MLP neurons of a small language model. Each row is named by its layer, matrix (gate and up: input weights) and neuron, and shows model dimensions 0-127. Each number is 50 + 12 x the weight over its row's rms, rounded and kept within 0 to 99. A neuron's up and down rows have the sign that makes its largest values positive.
After each neuron's rows, "fires after" lists the tokens most often just before its 100 highest values on Wikipedia text that the model never trained on. A number after a token or word is its count.

L2.gate186:45 50 50 50 42 38 47 42 40 74 34 53 59 74 50 60 53 64 49 47 52 56 56 61 72 35 50 72 54 62 69 50 54 57 46 66 53 47 46 68 55 46 63 42 52 51 73 44 63 36 40 76 56 57 39 59 50 59 57 34 48 69 57 72 70 41 52 44 50 57 51 35 55 55 31 51 58 44 48 52 46 29 61 61 54 54 85 49 42 72 68 59 76 47 33 34 50 72 46 48 53 67 59 47 42 45 43 47 53 51 60 56 66 70 54 66 48 43 46 51 53 52 62 43 56 54 51 49
L2.up186:52 53 66 44 51 38 38 46 51 52 46 52 35 54 53 42 36 57 53 66 30 55 68 36 55 55 40 47 52 87 67 45 47 66 44 61 64 67 39 55 50 55 36 67 66 47 51 61 48 38 43 65 62 41 42 44 61 43 57 62 69 83 30 58 52 52 53 61 24 25 50 36 52 56 57 68 64 59 42 45 52 42 50 38 65 73 57 56 45 44 47 33 50 33 34 28 51 47 37 44 66 81 48 52 61 42 51 44 68 48 44 57 56 55 57 60 56 69 48 37 57 32 38 39 60 53 51 55
fires after: " R" 13, " r" 11, " wh" 11, "le" 7, "sp" 6, "h" 6

L2.gate317:53 47 45 44 65 59 55 68 59 42 43 40 38 49 70 48 56 50 48 53 69 37 48 59 58 59 45 56 36 65 62 69 66 29 52 36 50 43 51 36 64 40 27 51 50 43 74 53 46 33 58 35 56 43 62 63 35 65 27 55 49 30 43 42 70 39 58 72 64 70 31 51 47 35 43 58 48 32 46 47 38 32 34 49 71 49 37 40 46 43 37 64 56 43 47 49 55 62 47 31 57 32 57 68 34 28 36 54 39 51 45 71 60 43 51 63 35 41 37 40 30 44 39 57 53 64 27 60
L2.up317:61 45 56 46 24 53 55 41 42 56 65 61 60 57 42 37 56 46 54 45 25 54 41 60 40 58 47 38 31 60 63 52 61 38 47 46 64 46 66 53 48 55 66 50 57 53 42 68 49 48 43 39 53 43 35 45 58 64 48 44 48 36 42 59 39 50 54 50 63 43 48 28 59 50 57 47 39 32 50 37 66 38 66 43 58 50 72 47 65 66 61 38 41 42 77 61 74 45 67 58 55 54 45 42 49 50 45 72 42 51 65 46 60 46 36 55 55 53 51 55 47 66 24 66 41 33 56 48
fires after: " f" 25, " F" 17, "F" 7, "W" 7, "t" 5

L6.gate470:42 22 56 66 68 54 37 63 69 33 44 45 53 69 55 76 32 50 61 63 76 57 40 65 41 30 46 61 59 55 70 28 51 44 61 42 26 47 35 58 54 46 58 41 26 47 50 36 31 44 38 53 40 29 41 43 38 58 58 53 30 51 42 52 50 27 68 52 29 45 75 51 62 52 70 64 43 54 40 31 51 09 46 47 46 56 38 54 43 50 31 43 30 45 41 49 37 58 68 45 57 44 51 49 53 58 43 63 42 53 40 33 64 51 65 48 54 69 60 49 44 46 51 51 51 54 60 33
L6.up470:53 36 57 68 51 53 55 52 39 41 37 31 34 29 56 54 49 32 40 54 46 68 62 37 44 60 56 22 59 52 48 57 76 51 27 44 58 62 48 31 38 62 44 42 45 34 54 61 58 67 51 45 44 62 47 56 52 25 54 72 30 47 44 48 57 36 46 61 62 31 62 59 63 36 44 42 53 61 41 52 37 53 49 58 39 63 48 37 50 38 47 49 35 53 64 40 28 51 51 51 56 50 50 76 50 48 65 48 45 45 36 40 47 56 64 54 68 32 64 55 58 32 48 40 55 39 58 53
fires after: "er" 14, " G" 11, " f" 7, "G" 7, "Z" 6, " g" 5

L2.gate250:50 58 81 46 23 46 39 61 18 66 46 43 66 53 82 74 81 55 55 40 51 49 51 69 55 37 32 39 52 51 72 49 48 29 66 46 49 43 63 47 38 30 65 58 39 62 37 57 76 58 54 41 57 63 68 49 65 50 40 27 46 61 46 57 66 73 61 47 59 60 72 43 39 69 24 57 39 49 69 58 48 43 36 55 54 44 47 35 31 53 35 52 73 56 53 51 64 69 49 51 31 40 67 61 49 59 42 44 34 68 56 54 52 46 55 28 44 44 72 54 48 58 39 73 64 56 36 46
L2.up250:45 47 53 29 57 52 67 61 63 48 40 56 44 69 60 45 63 74 44 49 50 58 46 65 55 43 66 47 58 59 40 51 36 59 54 62 58 36 50 63 60 56 61 50 60 58 42 38 55 44 58 49 58 42 55 29 35 53 74 38 65 53 31 56 51 49 61 39 50 48 71 50 47 58 55 52 44 54 65 46 33 42 55 52 48 53 50 36 53 27 61 49 37 54 40 48 65 67 60 49 55 59 63 49 42 46 61 47 55 37 34 58 50 45 43 22 55 50 66 59 62 38 65 52 45 64 64 52
fires after: " sp" 19, " R" 14, " s" 12, " r" 9, " Sp" 8, " in" 8

L5.gate450:37 42 48 53 44 63 48 59 25 40 64 34 52 50 47 61 53 59 57 68 52 55 48 31 35 36 54 58 54 47 54 37 51 55 38 55 51 53 56 61 49 35 38 32 41 47 39 44 37 45 38 39 64 48 56 42 52 45 52 50 61 43 38 51 46 36 44 60 39 59 44 51 47 50 48 72 46 61 42 77 42 40 70 70 42 29 54 61 36 60 32 57 61 57 50 43 62 36 51 49 47 57 44 81 34 48 47 63 32 41 52 40 45 40 34 28 60 37 46 72 28 27 40 56 58 44 55 42
L5.up450:59 52 57 48 40 44 39 56 61 61 67 36 54 43 51 40 62 33 63 44 49 45 65 78 42 55 60 50 66 57 39 42 51 57 40 49 53 65 55 57 54 41 62 48 56 53 57 69 58 55 28 30 70 76 48 56 35 48 48 40 74 62 43 55 58 56 39 65 44 41 45 47 54 52 61 63 45 39 50 44 52 53 34 46 46 51 46 43 34 56 51 58 53 60 35 54 35 65 51 25 82 45 79 40 50 33 33 69 34 41 60 45 46 35 59 56 31 33 45 39 56 55 45 58 29 32 60 54
fires after: " F" 14, " f" 13, " Le" 10, " pr" 6, " le" 5, " l" 5

L2.gate468:47 51 39 41 32 54 47 66 34 70 50 60 53 42 42 34 28 69 50 47 41 65 50 59 26 73 43 55 35 36 53 44 65 64 48 44 40 52 60 52 58 44 54 56 70 54 32 52 62 59 31 58 53 51 49 71 53 31 45 57 60 67 62 54 44 42 51 34 25 71 46 47 69 42 41 45 41 59 38 58 71 52 57 67 61 44 65 56 43 61 50 45 52 57 40 33 66 31 52 31 46 35 52 46 49 60 52 64 44 53 55 39 38 44 60 46 60 49 56 26 53 39 28 30 54 48 41 53
L2.up468:47 47 59 46 28 53 57 50 47 62 39 42 46 43 59 27 45 55 61 47 69 72 35 67 49 40 45 38 68 37 51 25 40 45 60 58 64 31 52 36 66 60 73 51 78 54 28 56 64 53 47 24 38 50 28 45 52 43 45 34 53 53 40 60 50 37 35 47 46 48 34 53 53 50 70 48 42 57 34 41 72 58 61 70 78 51 41 62 42 43 48 59 42 47 69 45 54 36 67 53 67 48 39 58 52 60 62 52 56 55 55 33 50 55 60 71 29 54 62 31 56 46 44 49 42 56 20 46
fires after: " f" 19, "on" 10, " L" 9, "man" 8, " Le" 5

L2.gate130:51 53 43 57 60 54 61 60 32 47 44 56 20 55 36 45 67 27 72 48 58 54 50 49 64 54 45 47 63 44 51 58 35 64 53 65 62 53 57 49 55 45 49 44 40 50 62 54 52 61 52 48 65 45 50 56 59 63 49 52 52 57 70 49 22 23 67 64 52 57 52 45 46 27 66 37 48 55 55 48 26 66 49 48 55 31 78 39 62 38 31 53 49 39 53 44 97 25 43 33 48 39 58 59 58 28 46 58 52 35 55 46 44 40 52 45 53 60 58 71 58 52 35 49 58 72 54 48
L2.up130:48 54 35 36 45 36 39 19 40 59 63 53 64 42 43 60 37 48 83 58 37 49 62 56 56 42 61 51 66 56 45 73 50 44 35 30 58 55 56 48 53 61 56 50 68 45 58 74 39 46 65 59 49 62 54 58 65 56 54 51 59 62 59 56 60 60 47 48 39 42 53 55 29 54 51 57 40 44 31 47 40 41 47 52 66 44 67 54 54 56 53 55 54 52 49 29 53 16 38 61 50 56 41 74 41 63 45 51 41 62 61 66 61 44 57 49 32 50 46 50 70 44 35 70 53 28 58 50
fires after: " D" 16, " d" 14, "d" 10, " m" 9, "D" 8

L2.gate306:62 65 46 14 66 47 55 37 57 24 48 48 53 63 51 57 59 40 25 46 58 63 46 45 41 48 54 49 72 51 50 43 52 62 44 66 51 31 74 64 39 51 58 52 47 34 35 72 42 51 35 44 40 53 51 54 40 45 51 48 31 56 61 69 45 46 42 44 53 39 67 55 38 63 67 57 64 57 44 27 32 30 59 70 45 59 75 47 26 46 38 35 76 57 42 43 46 75 73 41 53 62 41 51 29 54 56 58 48 64 29 39 33 66 62 36 43 45 50 39 52 56 49 55 63 47 39 52
L2.up306:42 48 45 41 49 51 60 34 34 38 32 40 38 45 56 37 26 60 54 39 60 25 70 74 33 44 54 44 48 64 60 48 31 35 60 46 51 47 34 42 57 53 68 72 53 55 72 53 43 29 69 62 50 54 58 40 43 72 64 41 42 46 44 49 62 58 49 66 87 64 44 55 49 68 56 48 40 57 55 51 34 55 69 56 32 46 78 44 58 47 55 52 33 52 67 59 49 70 62 67 44 48 49 61 50 60 64 36 59 60 57 45 50 56 44 35 64 54 70 38 47 45 59 60 26 40 53 41
fires after: "A" 17, " the" 12, " s" 7, " was" 5, " an" 5, " is" 4

L6.gate511:31 57 62 43 59 49 49 39 66 55 54 43 44 67 41 41 52 45 61 54 45 51 36 53 49 38 52 45 43 54 57 43 55 56 39 53 41 60 47 42 44 57 65 33 56 39 45 48 56 55 27 38 34 61 68 44 50 39 61 55 60 45 50 42 62 75 36 33 36 40 50 65 46 54 39 58 38 41 47 53 62 50 52 72 61 54 45 57 61 54 25 44 85 31 84 65 30 42 64 42 38 55 29 74 49 53 76 54 49 64 44 53 20 51 45 39 45 57 56 27 36 37 49 30 34 40 47 67
L6.up511:56 35 63 31 35 66 50 39 42 56 49 44 25 68 68 51 53 41 55 40 39 54 54 33 55 65 46 29 57 56 59 46 60 49 41 53 31 45 54 54 45 46 52 42 33 13 35 37 39 46 58 57 48 37 48 52 55 66 55 64 47 56 43 50 44 40 49 53 49 59 56 58 50 63 62 49 54 66 36 67 68 35 37 50 50 44 65 37 70 43 28 46 58 33 50 40 39 52 53 54 57 58 46 60 55 69 58 71 54 73 57 36 56 26 56 51 33 52 39 50 50 32 42 63 31 67 55 66
fires after: "," 41, " ann" 8, "ed" 4

L5.gate17:52 53 49 39 53 45 55 59 39 62 41 31 50 60 60 52 51 44 36 55 64 47 41 51 67 42 53 65 66 60 50 40 55 56 62 46 50 42 38 46 43 34 61 59 23 70 40 56 48 38 56 33 52 49 56 59 46 44 75 47 60 45 45 45 51 39 53 50 43 34 55 51 60 16 50 63 53 49 33 73 48 64 38 27 56 48 61 65 67 30 62 46 56 44 24 67 29 49 43 39 56 34 52 51 42 41 37 39 35 73 40 58 31 58 54 51 35 44 53 47 53 36 65 55 60 40 50 50
L5.up17:48 22 55 71 61 49 67 50 59 36 79 65 68 48 53 27 54 42 69 81 54 55 48 36 51 59 42 73 73 45 40 44 53 21 57 57 53 58 51 31 46 59 61 62 74 63 31 48 59 45 49 34 42 69 55 59 24 61 65 45 53 63 37 58 42 46 24 22 43 31 52 53 39 49 66 45 54 35 45 67 53 64 41 55 39 77 49 36 42 61 64 40 49 42 39 60 46 46 66 39 34 59 61 50 31 51 47 53 34 63 39 60 49 59 69 38 46 66 43 39 60 46 41 28 65 61 44 46
fires after: " m" 9, "S" 9, "m" 8, " S" 8, "ong" 8, "re" 8

L2.gate202:61 47 58 50 41 43 46 70 28 59 44 47 51 40 47 52 57 48 41 54 43 72 66 22 36 57 33 62 64 48 60 51 42 43 73 39 69 53 42 46 37 29 51 45 52 38 53 53 53 44 54 44 45 35 45 55 65 52 31 50 69 31 67 59 35 53 62 51 56 46 37 44 74 55 55 31 46 43 54 41 39 41 48 53 32 78 41 56 38 52 44 33 37 60 44 29 38 31 38 64 59 41 29 49 66 42 60 40 40 53 60 38 33 33 63 45 23 27 45 63 57 53 37 55 63 42 41 59
L2.up202:77 24 29 47 46 47 31 75 44 53 39 71 51 28 65 53 52 33 66 38 53 93 41 40 47 52 51 65 52 61 44 36 52 57 57 44 79 53 31 48 35 53 47 67 44 44 51 54 38 44 50 36 51 48 61 33 55 49 51 49 38 67 58 69 51 52 66 48 63 41 59 36 53 56 49 48 62 53 51 72 62 56 72 54 46 47 27 29 38 47 50 58 46 45 44 62 62 72 63 54 39 43 30 40 42 46 47 49 52 55 40 52 53 36 38 54 41 41 64 65 45 64 39 44 15 66 45 42
fires after: " m" 18, " M" 9, "oc" 8, "in" 6, " man" 5, "°" 5

L5.gate639:65 56 48 51 58 36 60 41 47 68 57 48 40 59 48 40 39 48 67 39 67 69 74 60 42 49 49 45 72 65 40 50 35 52 60 66 45 55 52 53 22 40 40 44 61 44 56 63 22 24 62 53 29 55 59 71 56 44 47 71 36 50 48 52 68 74 46 41 64 64 50 53 60 53 62 60 29 66 34 46 44 50 45 57 76 37 44 49 38 65 67 48 41 56 60 49 72 37 60 51 70 54 51 47 35 40 59 40 65 65 48 40 63 40 41 49 44 55 51 56 35 42 48 59 41 40 59 43
L5.up639:79 54 33 52 42 57 60 43 34 75 77 42 49 44 50 35 61 63 65 45 50 69 66 55 42 58 52 42 75 61 43 48 33 56 38 44 44 44 47 66 51 50 56 71 60 49 36 68 34 24 39 49 54 63 43 67 72 62 57 82 63 52 39 39 41 61 45 42 50 46 62 53 58 57 47 74 43 43 49 47 30 48 50 66 54 55 54 33 25 64 56 59 51 54 35 55 75 40 62 46 47 74 66 41 47 41 62 30 63 41 50 52 63 58 50 68 38 58 42 56 47 50 40 33 38 35 21 19
fires after: "==" 41, " ==" 17, " st" 5, "Ch" 4, ":" 4

L2.gate345:29 53 32 66 36 57 65 61 53 51 71 63 45 48 41 33 49 58 38 51 45 61 74 44 39 18 79 69 56 47 38 68 59 52 62 42 35 48 37 58 36 49 38 46 42 46 53 49 56 43 50 51 58 76 38 49 46 44 52 35 66 62 60 41 25 32 29 47 35 45 57 53 46 65 73 36 40 51 49 50 53 73 67 45 41 52 63 46 47 59 31 52 55 75 54 53 73 60 35 35 64 52 57 47 50 08 63 46 31 48 67 65 33 40 62 24 45 47 56 65 21 72 62 50 29 75 54 49
L2.up345:26 45 58 64 40 30 39 46 47 54 38 74 41 46 54 52 64 47 52 48 42 28 47 57 84 47 49 59 43 47 53 52 79 34 42 53 35 54 49 34 50 42 39 46 22 48 44 43 48 52 54 51 63 40 61 53 55 44 49 50 39 50 57 47 69 38 53 28 46 72 49 43 69 41 47 44 43 46 42 45 30 37 46 40 42 42 61 53 44 42 78 41 58 20 59 73 52 67 34 39 76 65 19 47 76 54 49 47 58 56 54 64 53 28 71 60 53 60 63 71 38 46 48 56 53 47 63 42
fires after: " D" 17, " Ch" 15, "d" 10, "ad" 6, " K" 5

L6.gate637:41 50 44 58 64 44 63 58 62 67 44 43 77 51 54 31 50 48 38 40 51 68 36 49 35 50 40 31 77 55 65 36 32 32 41 45 51 39 68 62 22 52 47 82 62 42 53 71 47 70 59 44 73 37 46 48 62 62 18 49 32 66 54 43 46 49 43 39 61 57 43 43 54 49 60 33 40 43 21 61 51 61 57 49 43 76 54 40 29 50 36 62 60 52 32 66 76 62 62 52 46 52 37 42 33 55 53 52 46 45 57 29 54 59 50 66 29 75 39 26 41 45 53 54 47 55 47 63
L6.up637:51 55 53 31 31 38 56 56 51 52 52 52 63 39 42 53 51 40 47 38 34 57 50 47 60 37 55 40 54 50 43 51 53 40 51 42 64 59 39 41 56 35 49 46 59 40 57 39 42 56 54 48 28 44 40 39 39 63 41 24 40 50 53 55 52 51 66 52 52 72 64 55 46 51 60 61 47 59 35 60 40 72 49 36 48 48 36 55 50 57 63 43 49 43 53 64 50 59 25 35 58 77 57 47 61 65 54 53 35 53 62 42 49 42 44 39 54 69 55 42 16 66 53 31 41 82 32 67
fires after: " pl" 21, " B" 11, " m" 10, "°" 8, " n" 6, " N" 4

L7.gate551:38 39 46 48 57 41 52 52 57 50 28 61 37 57 83 51 24 56 41 40 52 57 43 55 46 26 52 66 69 35 55 40 40 52 55 35 59 35 64 41 50 49 68 44 56 66 43 54 36 48 32 64 68 58 52 46 43 32 59 67 50 49 61 31 26 46 65 77 54 57 53 41 51 57 48 50 50 40 65 47 54 83 39 63 65 35 47 50 51 54 44 25 48 49 34 58 17 60 55 47 48 41 32 68 59 63 53 35 39 53 56 67 65 31 73 41 58 43 50 46 53 36 54 63 51 37 40 46
L7.up551:56 41 31 54 58 39 59 46 62 32 48 46 46 37 63 56 23 51 53 55 54 41 40 79 38 45 54 46 47 61 58 48 52 50 44 62 80 51 45 35 56 39 32 39 41 56 54 56 33 43 46 35 59 49 50 23 54 39 50 54 31 76 53 51 40 33 53 55 36 60 74 54 62 46 59 41 55 46 60 43 43 61 38 39 32 52 45 54 48 50 43 71 61 54 26 60 38 50 35 51 44 55 45 62 30 69 43 43 38 51 44 72 60 32 63 49 63 53 58 66 37 53 58 71 62 36 47 57
fires after: " the" 14, " in" 13, "," 13, " early" 7, "born" 6, "-" 5

L6.gate611:53 43 58 62 61 53 65 63 38 45 60 46 53 47 46 42 46 37 66 29 56 46 43 53 54 76 48 61 41 52 44 54 27 42 56 41 38 43 56 44 30 43 40 56 50 60 26 35 59 22 54 36 78 36 42 40 37 43 23 60 57 65 79 51 62 59 35 50 45 38 36 35 49 45 49 42 44 54 62 54 49 44 46 50 56 46 48 47 57 43 48 53 38 34 53 62 29 28 64 53 43 68 63 38 55 43 43 34 30 48 58 40 63 39 62 49 74 33 42 47 46 68 34 48 35 61 47 47
L6.up611:57 46 33 63 38 59 48 60 30 46 42 51 56 58 54 54 27 51 51 85 35 52 39 52 39 63 51 41 31 57 30 37 56 41 46 29 36 52 55 62 71 34 35 57 41 46 61 57 36 50 36 35 47 36 60 55 43 49 34 59 26 35 36 52 54 34 41 51 34 44 36 49 52 66 31 54 54 50 59 51 76 42 27 51 43 61 59 78 46 40 51 64 42 46 38 51 62 54 67 61 57 62 36 15 45 43 51 48 22 66 43 35 63 33 46 44 45 51 47 54 31 34 44 35 35 33 54 77
fires after: "s" 12, "a" 11, " la" 11, " f" 7, "F" 5, " P" 5

L5.gate64:38 48 42 48 60 58 49 59 71 34 39 60 36 75 58 75 37 61 41 55 43 43 46 37 54 37 47 41 40 61 56 47 54 56 45 45 55 42 31 47 56 52 56 52 57 28 37 69 43 66 52 39 51 38 38 41 64 49 65 32 53 70 69 64 74 53 66 50 55 79 34 61 45 54 53 42 47 21 65 58 66 58 36 55 42 50 47 78 69 29 51 33 41 53 45 49 51 59 47 59 59 65 59 43 50 52 51 58 46 40 74 42 58 58 54 63 62 41 61 39 49 60 26 47 51 54 22 58
L5.up64:53 78 47 27 46 46 61 30 40 38 26 73 63 36 54 45 41 54 49 68 61 38 38 68 51 36 45 62 40 72 33 68 34 47 46 47 56 40 66 48 54 48 59 64 45 40 63 43 43 50 65 49 53 57 41 62 48 44 50 52 62 68 49 49 65 54 67 66 47 25 37 43 37 44 48 57 56 50 37 59 23 45 38 43 37 76 47 41 29 47 49 68 75 33 69 65 55 37 41 59 48 54 38 50 53 64 62 24 48 31 39 40 52 34 44 43 53 49 37 35 72 41 44 46 40 66 48 64
fires after: "." 36, " wh" 11, "h" 10, "H" 5, " I" 4

L6.gate454:65 71 61 62 63 76 30 47 57 44 22 61 45 53 45 31 53 29 47 46 38 51 42 38 48 36 72 60 33 61 52 49 46 38 27 56 32 51 39 34 40 21 54 40 59 48 53 70 45 30 61 53 36 46 55 34 62 66 33 62 36 31 46 44 60 55 75 56 67 57 41 59 38 53 62 62 55 48 78 49 41 47 49 54 30 55 72 52 59 51 63 40 44 48 32 62 35 50 29 47 56 45 56 33 57 53 77 70 43 52 26 71 42 47 51 41 26 33 41 51 64 51 35 47 54 64 58 44
L6.up454:51 54 38 67 15 50 49 32 30 87 56 57 66 47 39 29 75 71 48 44 60 70 50 35 53 43 34 60 53 55 41 54 61 73 41 58 51 62 44 63 55 43 55 39 45 61 52 65 38 49 60 41 55 37 64 55 70 47 30 37 59 67 51 33 55 37 41 49 57 28 38 67 45 49 32 52 44 42 41 46 57 45 45 65 59 55 44 43 33 66 46 38 63 47 58 37 53 46 40 47 39 52 65 69 36 49 28 48 60 43 52 56 56 50 54 52 43 46 39 62 38 46 69 34 50 09 35 66
fires after: "\n" 27, ":" 8, "/" 6, "use" 5, "==" 5

L5.gate318:66 60 68 51 42 41 36 39 43 44 73 50 51 55 73 31 50 49 41 41 53 44 37 50 61 42 40 55 65 68 59 61 43 52 59 64 54 44 51 42 58 33 56 44 44 36 54 59 47 35 43 63 54 46 56 52 60 79 47 53 53 49 70 53 49 21 45 55 39 70 58 67 55 42 57 35 62 34 62 59 59 66 66 50 41 51 37 66 58 53 51 33 49 66 65 39 55 43 31 68 59 35 40 46 55 69 72 33 32 45 52 56 53 42 65 45 40 37 35 51 58 38 28 60 47 62 65 42
L5.up318:58 67 38 63 27 26 42 40 57 30 51 50 70 62 48 45 42 39 55 41 54 49 48 38 56 65 54 58 51 49 56 54 60 27 42 49 35 61 23 65 49 51 50 36 44 39 35 66 48 60 34 44 69 34 53 54 43 58 21 06 47 48 41 47 56 58 49 62 55 32 56 32 48 52 52 56 45 48 32 25 68 56 41 51 53 55 39 47 53 49 43 44 32 46 44 53 47 53 50 76 45 52 50 58 36 51 44 62 43 45 35 33 74 27 24 62 55 47 66 44 50 47 43 57 59 43 65 43
fires after: "\n" 31, "==" 18, " appro" 5, "===" 5, " world" 4

L6.gate588:34 53 71 45 75 48 53 50 47 56 50 39 34 59 53 52 44 33 46 47 59 54 64 43 39 39 38 61 48 27 39 51 50 72 32 45 75 23 39 37 66 49 58 53 60 54 32 49 49 42 66 34 54 66 68 54 48 38 37 57 50 54 23 44 41 42 41 78 51 39 63 53 44 61 53 45 61 40 55 57 49 52 59 59 43 75 55 58 58 56 46 56 48 59 47 54 32 46 37 70 44 58 56 55 49 53 42 59 34 27 74 57 43 64 62 16 45 24 47 41 49 61 49 68 51 53 34 41
L6.up588:50 79 44 56 34 55 68 53 39 57 56 52 52 56 50 44 37 58 48 79 40 35 38 47 64 48 52 34 48 51 49 35 47 51 40 53 60 52 58 56 64 42 42 40 25 39 30 56 46 12 58 64 40 56 45 51 68 66 46 80 62 45 52 67 33 37 40 15 39 66 34 44 49 67 67 53 45 49 56 46 50 74 45 66 62 31 72 46 67 30 48 49 42 52 61 58 45 58 59 60 52 60 53 37 43 40 36 59 42 44 58 54 53 54 49 61 47 67 55 41 59 24 67 39 50 72 49 51
fires after: "\n" 65, " b" 11, "," 9, " |" 5, " the" 4

L5.gate314:57 66 49 36 60 53 53 55 55 53 47 81 55 61 78 55 41 28 38 44 18 50 42 57 41 38 34 62 51 57 46 58 46 39 31 38 47 42 49 61 17 61 35 70 50 39 48 53 62 59 40 52 48 75 65 48 76 39 72 30 43 39 31 56 59 52 53 55 38 51 46 64 64 36 70 69 43 53 62 34 49 48 39 64 62 63 48 71 40 24 58 70 58 23 56 45 37 32 62 44 46 59 48 28 28 42 55 37 43 58 49 50 56 51 45 47 32 57 41 49 35 50 41 58 44 51 63 53
L5.up314:36 41 66 27 42 58 51 41 55 51 48 47 49 55 63 59 88 28 54 61 58 48 70 67 39 42 42 61 45 58 58 45 75 65 52 43 29 41 45 62 46 46 36 43 57 64 36 30 43 49 45 56 62 43 49 65 30 34 31 62 56 42 56 70 57 46 32 65 63 68 67 57 41 46 55 66 61 40 62 59 47 71 56 56 34 36 38 66 49 62 58 29 41 53 37 51 51 54 51 58 58 47 37 45 34 33 33 46 48 74 42 63 50 44 49 53 38 49 43 51 52 39 30 78 51 53 63 51
fires after: "," 39, "w" 5, "pp" 4, "ou" 4

L2.gate385:60 42 46 63 49 49 55 54 37 41 71 36 42 52 52 20 38 59 41 52 42 53 43 62 52 43 68 57 52 60 52 39 38 57 50 52 41 52 54 57 53 69 83 45 71 34 67 71 40 34 44 43 55 60 37 59 65 33 57 62 68 44 34 46 48 37 53 55 43 66 49 66 45 49 45 45 55 32 39 42 39 53 51 36 41 67 62 44 69 29 38 40 39 54 23 53 49 45 60 56 55 74 58 39 32 46 31 53 43 75 62 52 33 73 49 36 81 34 51 46 52 51 36 85 47 49 49 59
L2.up385:76 60 48 53 45 53 66 47 40 40 66 45 50 26 57 47 44 44 51 52 49 30 37 40 40 25 35 68 47 45 39 45 53 44 46 48 77 63 32 56 64 59 75 62 43 26 58 55 35 39 52 28 55 61 58 52 36 54 59 62 42 41 38 47 44 31 46 27 43 79 38 40 66 42 37 61 49 66 36 34 30 61 52 49 75 71 52 50 46 48 49 34 40 51 34 38 68 60 78 45 49 44 48 65 51 65 62 57 70 71 50 43 46 24 38 60 62 36 47 39 48 54 46 32 52 51 39 52
fires after: "b" 16, " exp" 13, " W" 11, " w" 8, " sp" 8, " trans" 7

L2.gate575:73 54 63 31 33 49 70 32 54 43 60 31 42 63 55 53 32 42 57 49 72 42 45 53 48 46 63 59 45 41 58 51 70 58 36 32 54 44 50 56 64 37 49 60 47 33 47 42 33 43 44 38 34 48 45 56 50 26 60 57 59 51 84 31 67 61 48 56 41 34 56 33 49 52 49 53 61 56 43 58 50 41 35 21 56 40 40 54 47 49 31 36 64 53 49 43 43 49 36 39 58 68 29 61 52 40 34 50 63 45 63 63 38 47 60 57 52 46 52 41 48 43 67 61 50 31 55 21
L2.up575:39 65 51 51 50 80 69 58 46 37 46 41 68 58 47 61 43 56 49 48 52 49 36 40 45 57 66 59 55 59 45 33 60 43 42 46 60 39 40 60 60 44 38 69 51 36 66 32 66 41 66 34 60 47 74 53 31 46 43 30 30 49 67 47 50 43 54 24 64 46 41 39 67 21 48 62 79 60 43 61 29 36 47 31 55 41 42 41 34 49 50 50 49 19 64 50 49 51 67 61 57 68 42 45 66 52 53 52 31 63 73 48 60 54 49 58 54 49 75 60 37 48 47 52 52 51 45 31
fires after: " s" 36, " S" 12, " sp" 7, " K" 7, "S" 6

L6.gate311:26 53 44 53 31 55 51 38 27 37 36 51 27 64 61 59 58 28 52 29 55 81 51 43 63 28 56 54 38 57 63 46 66 58 41 35 58 60 57 47 62 45 51 40 50 70 54 46 43 54 77 57 51 31 40 51 65 52 54 65 54 36 50 38 45 44 26 47 41 51 49 44 39 46 31 41 41 46 55 44 54 58 29 67 63 74 61 61 43 47 42 49 44 90 60 62 65 50 45 50 38 28 69 37 71 78 26 51 39 35 52 61 41 41 50 26 61 38 54 48 45 51 34 68 38 64 42 59
L6.up311:57 60 42 49 55 37 57 50 33 52 65 47 36 51 51 53 44 35 36 47 57 43 55 48 48 38 45 44 61 57 36 68 55 52 49 45 62 61 57 56 56 38 58 51 50 54 45 29 47 70 31 49 58 32 64 59 30 47 50 37 45 51 61 34 44 52 68 69 64 61 58 62 55 70 41 50 56 44 48 29 49 54 29 40 79 71 63 66 45 56 65 45 70 61 60 47 48 61 71 58 36 45 26 48 71 60 32 83 49 58 46 44 52 38 47 56 43 32 49 54 42 46 53 58 51 52 61 69
fires after: " " 44, "-" 5, " b" 5, " mat" 5, " a" 5, " s" 4

L2.gate311:49 52 40 71 32 52 41 73 32 49 62 50 47 57 73 48 51 64 37 56 44 39 64 41 49 35 56 52 56 46 47 28 49 39 37 47 45 51 59 59 50 62 67 72 53 64 54 67 25 27 50 51 58 67 54 56 52 51 57 61 46 41 39 44 63 43 59 25 67 55 64 37 35 42 51 66 42 64 51 31 41 53 51 49 54 34 31 46 49 15 40 44 49 57 56 48 33 30 45 63 72 61 48 43 62 48 62 59 49 54 36 36 40 49 51 57 62 64 75 43 45 76 62 58 49 45 40 52
L2.up311:78 31 37 42 56 52 56 54 58 77 77 61 71 69 45 39 26 77 59 46 54 36 36 62 58 61 51 59 58 39 51 70 70 51 64 60 44 59 58 67 40 29 29 52 54 44 42 53 48 52 55 65 51 53 35 44 62 65 45 49 49 57 58 57 49 56 67 59 51 55 49 73 61 56 47 71 55 37 51 58 32 65 46 44 33 36 45 42 34 44 42 52 41 27 38 39 52 59 28 47 51 57 55 35 51 31 51 38 56 63 55 46 54 50 39 39 65 33 37 63 65 52 62 59 38 40 55 29
fires after: " C" 25, "c" 9, "om" 9, " b" 7, " e" 5, " G" 5